From a checkpoint of a small transformer trained on Wikipedia: 108M tokens.
MLP neurons of a small language model. Each row is named by its layer, matrix (up: input weights) and neuron, and shows model dimensions 48-111. Each number is 200 + 40 x the weight over its row's rms, rounded and kept within 0 to 999.
A block is one neuron, or neurons of one layer that tend to fire together. Before each block is what it responds to, as a language model described it from the Wikipedia text at the highest values.

Object-opening word after prepositions
L3.up147,148,153,198,229,159,243,230,173,206,173,217,204,164,197,203,228,177,215,283,225,205,213,144,195,185,267,232,188,180,180,296,220,171,199,149,186,231,197,176,162,233,174,181,247,253,209,164,224,165,184,183,195,254,248,196,271,230,209,204,166,208,167,226,236
L3.up179,199,267,203,154,152,182,183,200,178,158,209,163,228,171,178,284,198,165,236,254,209,237,141,186,155,228,220,192,158,160,185,230,176,168,172,158,267,242,154,198,233,222,209,234,174,173,243,245,205,167,238,203,150,189,214,174,263,172,168,206,226,246,205,189
L3.up213,250,208,215,162,139,208,194,183,182,186,229,205,228,196,167,285,218,164,250,222,123,173,199,241,185,166,111,155,250,231,155,241,108,163,202,141,168,172,228,225,239,206,189,206,247,166,190,246,206,151,141,213,236,179,139,163,168,192,211,179,210,249,173,201
L3.up343,222,224,168,167,157,201,215,170,161,146,181,193,275,142,195,139,176,176,215,236,213,215,150,197,146,165,272,258,206,213,236,242,214,319,114,158,179,235,240,173,208,205,190,180,265,211,238,184,239,182,231,177,237,198,234,273,179,198,203,193,238,239,173,237
L3.up400,208,214,129,151,204,236,161,149,104,178,183,155,235,178,270,279,153,184,165,193,255,190,177,193,197,118,196,209,145,173,204,276,159,226,200,190,193,201,165,203,230,128,280,248,216,146,183,215,203,144,159,212,146,236,187,200,153,170,240,188,190,193,198,284
L3.up688,163,182,159,178,133,217,191,207,183,232,138,177,179,165,244,236,177,178,166,223,158,238,200,114,256,167,228,224,243,176,193,250,182,204,249,171,205,216,227,149,271,169,241,191,264,248,196,179,231,198,193,145,266,244,276,206,192,204,150,239,186,184,187,209
L3.up710,170,200,226,195,105,219,180,121,125,211,177,143,235,180,169,217,167,185,179,220,169,242,164,210,184,251,158,228,210,181,168,170,166,221,185,201,191,251,150,231,167,142,199,207,146,168,287,227,257,186,169,196,194,250,253,192,242,243,251,180,276,147,148,179
L3.up738,187,208,169,129,179,233,229,208,69,139,160,191,177,153,157,218,120,203,177,168,151,214,163,245,208,180,258,254,188,182,216,174,144,148,152,184,255,189,181,228,176,232,240,187,242,264,210,168,211,173,161,223,234,190,189,193,206,131,232,311,184,121,264,168

Predictable continuation tokens
L3.up97,175,107,191,194,137,207,225,192,137,277,194,218,201,199,148,181,129,204,207,204,227,227,213,176,234,215,260,185,221,182,284,225,251,229,161,217,254,231,285,160,195,174,145,219,170,195,307,233,142,185,176,169,183,278,203,206,250,232,244,227,192,185,186,311
L3.up345,188,220,224,214,219,121,134,245,173,225,255,180,200,214,203,158,174,197,210,144,234,265,176,151,209,191,219,195,189,202,166,331,213,194,219,243,239,133,281,247,132,227,175,200,142,260,183,137,174,216,213,184,223,195,190,168,196,113,210,180,159,148,232,271
L3.up571,203,227,176,176,266,194,180,247,229,238,234,255,259,240,165,121,268,216,237,174,171,257,144,209,221,153,118,210,198,258,266,254,197,163,183,228,274,192,267,234,216,157,201,228,232,112,193,169,187,185,170,204,189,269,139,227,202,210,143,219,205,215,153,242
L3.up633,199,200,186,240,180,245,236,205,220,138,166,197,168,133,163,162,240,274,288,182,231,129,101,136,206,266,250,221,147,222,179,244,274,176,203,233,191,206,315,202,255,222,155,239,191,156,246,101,198,190,135,170,195,167,182,147,142,182,222,215,191,151,214,134
L3.up659,270,228,204,181,278,262,157,175,110,197,215,225,160,184,202,272,228,165,261,242,237,195,175,238,221,282,215,140,242,214,200,100,159,185,210,242,157,203,198,179,161,183,221,197,170,286,132,136,113,181,131,164,176,151,195,147,251,207,186,142,246,168,167,213
L3.up705,136,195,182,226,250,214,94,177,157,189,223,258,170,181,193,190,225,236,253,165,239,156,134,125,225,221,177,197,190,220,186,274,187,198,201,203,263,179,276,193,231,241,196,220,156,238,267,131,200,214,192,175,189,230,153,146,182,180,195,208,278,206,230,213
L3.up734,214,174,179,262,161,232,186,157,128,260,209,162,201,201,295,189,162,219,170,227,237,216,119,140,140,191,169,254,135,194,199,212,215,167,201,245,209,209,225,243,228,154,159,281,248,197,205,221,198,160,202,177,230,282,279,175,177,224,174,144,169,135,205,210
L3.up742,207,183,168,226,231,201,154,228,230,239,144,232,229,189,191,191,156,225,237,129,256,193,165,212,197,159,264,200,145,175,178,188,173,237,275,226,236,179,204,216,197,223,191,256,217,223,161,209,182,160,208,240,177,264,147,193,131,164,238,243,186,151,266,231

Year decade digit
L3.up83,183,260,252,274,234,166,245,216,185,184,203,182,178,217,110,215,204,187,205,215,231,195,210,210,153,256,176,207,221,225,152,224,218,198,177,143,182,116,223,199,162,113,232,180,142,258,189,140,216,190,222,243,158,139,222,232,206,142,157,215,150,224,238,204
L3.up113,113,264,221,264,242,143,283,197,103,196,158,214,142,235,145,165,211,146,162,224,192,134,208,246,200,205,171,207,217,154,169,235,228,228,241,157,265,180,185,175,144,173,220,111,164,245,224,170,208,191,215,239,172,136,137,267,136,201,193,239,240,189,196,219
L3.up136,171,183,231,219,206,221,198,175,209,190,158,199,183,184,183,234,159,168,156,144,198,215,212,187,251,270,261,275,129,189,166,217,131,164,188,163,238,136,221,233,221,174,207,184,197,228,203,163,296,275,187,210,213,206,191,224,177,164,174,220,248,230,189,186
L3.up156,129,144,164,155,164,175,227,166,171,239,195,200,172,168,151,196,246,180,172,156,129,166,259,128,251,210,271,183,179,264,174,217,171,185,174,172,171,242,194,212,195,284,238,198,214,189,200,211,214,173,146,171,248,245,185,237,161,208,166,219,261,212,233,132
L3.up350,181,302,245,257,137,164,171,137,213,206,143,189,226,188,178,179,165,213,197,200,183,217,180,202,264,203,178,233,160,214,214,166,222,261,222,185,278,194,268,179,153,172,222,220,213,229,166,179,199,187,199,218,152,156,206,202,193,203,199,203,249,290,230,227
L3.up522,156,213,189,232,179,175,132,222,163,164,135,283,172,196,291,190,213,219,218,195,257,168,201,207,193,199,221,165,133,237,163,164,198,181,165,211,186,148,227,225,248,158,194,244,238,145,238,145,148,168,135,213,174,172,133,140,291,188,238,230,225,197,240,212
L3.up634,155,257,182,190,245,208,82,135,187,148,229,204,147,150,185,277,156,246,188,167,177,190,225,170,249,256,200,238,212,188,180,246,178,262,206,172,268,220,305,167,188,156,223,181,189,218,231,104,281,236,159,246,219,225,219,190,161,182,169,216,206,222,164,184
L3.up661,192,212,195,252,186,229,187,195,186,129,157,174,217,189,152,266,193,139,91,195,153,221,193,146,153,199,212,221,219,165,184,201,229,183,144,181,193,163,243,266,143,270,260,141,185,266,179,215,216,243,261,252,226,132,203,202,181,156,187,231,250,274,181,208

Census and template filler words
L2.up187,179,164,158,215,216,170,135,211,184,214,139,251,252,182,184,185,185,182,237,242,205,221,177,195,253,197,202,127,182,154,266,260,255,150,209,200,264,148,263,220,158,183,211,234,177,200,216,193,162,220,145,194,266,262,200,157,221,197,213,220,171,182,172,236
L2.up266,157,262,232,216,150,217,193,180,280,156,198,105,253,257,177,252,143,180,273,107,173,116,236,232,187,155,213,208,204,203,258,150,155,213,239,177,191,151,192,186,121,190,206,228,260,212,178,199,158,164,232,99,221,193,191,166,205,200,148,214,145,200,212,203
L2.up422,171,183,206,201,247,186,173,166,188,161,180,130,179,182,229,168,218,141,203,222,278,206,154,202,239,243,189,197,241,200,220,201,238,152,149,220,225,207,225,173,175,215,221,261,157,115,133,152,170,232,232,215,184,249,163,210,112,252,163,234,181,193,142,238
L2.up660,202,268,172,246,227,226,153,194,196,196,279,172,185,179,157,195,148,225,273,178,137,204,208,126,213,173,187,179,182,187,182,201,158,156,115,210,244,136,225,194,209,210,159,188,191,210,165,173,148,228,237,182,220,231,164,182,174,241,102,193,220,197,226,133

Year decade digit
L4.up208,215,260,179,234,237,244,181,211,218,213,179,248,210,183,142,133,177,175,274,216,169,179,207,161,173,226,241,221,170,178,171,240,241,227,193,233,239,221,268,218,169,131,147,138,165,224,219,172,148,160,206,206,192,164,187,216,168,244,166,213,216,211,191,210
L4.up465,145,235,157,231,224,186,209,196,246,192,134,169,221,242,131,122,188,172,169,169,238,175,170,121,231,198,220,207,230,196,216,233,184,171,200,189,265,103,179,143,149,181,224,168,179,251,180,148,216,262,161,217,224,190,208,224,163,180,152,209,235,296,184,219

Table headers, mid-word pieces
L4.up49,141,196,180,206,198,169,138,218,194,186,150,242,227,254,251,212,205,153,128,222,161,156,163,151,173,176,173,218,240,143,141,205,248,200,135,247,167,217,241,236,167,263,200,223,319,184,199,204,188,203,192,192,167,189,133,244,209,207,216,196,216,211,240,220
L4.up324,176,163,217,249,133,228,173,141,210,193,175,270,205,274,246,175,181,242,151,143,230,146,164,223,184,251,206,185,180,143,263,242,140,209,222,204,252,161,181,291,195,199,211,193,221,145,222,197,105,252,227,218,258,220,161,216,190,179,226,246,163,164,109,165

Verb start after "to"
L4.up496,188,196,207,176,247,159,176,189,235,186,164,166,183,193,253,233,147,198,195,210,168,177,198,161,232,170,200,314,205,124,191,195,135,201,192,253,166,143,202,259,136,106,194,195,194,107,246,198,223,238,127,141,204,242,230,201,208,185,191,175,219,214,172,174
L4.up555,214,162,236,258,182,214,138,214,186,209,176,166,172,177,159,151,208,212,224,243,147,140,182,200,213,240,260,239,236,249,181,150,184,184,201,250,248,236,190,265,175,173,160,209,169,198,218,215,258,170,197,165,260,173,163,237,233,188,220,187,221,208,239,236

Year second digit
L2.up23,206,178,123,158,148,159,169,190,145,197,193,204,202,212,182,100,141,183,213,169,175,238,172,238,230,174,206,182,216,244,229,233,174,169,237,220,248,216,169,204,220,176,216,244,238,268,221,199,182,194,186,214,204,177,287,278,185,220,159,223,184,264,239,147
L2.up328,170,181,191,214,142,150,204,172,160,188,161,190,200,99,168,207,207,204,157,219,207,196,245,208,208,211,276,215,132,175,228,240,207,246,236,200,184,175,172,148,192,176,224,220,289,196,154,206,185,306,161,181,257,281,183,247,176,262,247,268,209,220,241,124
L2.up461,196,220,219,263,195,223,189,171,155,178,168,178,222,224,212,74,152,175,198,323,247,190,231,257,208,183,215,199,189,175,235,197,219,171,197,201,186,246,211,171,139,153,192,208,208,210,145,134,192,222,182,195,196,175,246,219,105,242,200,256,205,291,238,165
L2.up468,162,192,256,219,179,231,214,173,218,216,116,227,176,150,238,154,215,236,128,205,158,247,233,214,279,201,245,129,203,211,191,137,185,201,268,164,238,188,181,179,196,132,167,208,161,272,217,148,268,281,94,207,262,280,195,190,178,275,181,235,296,214,175,154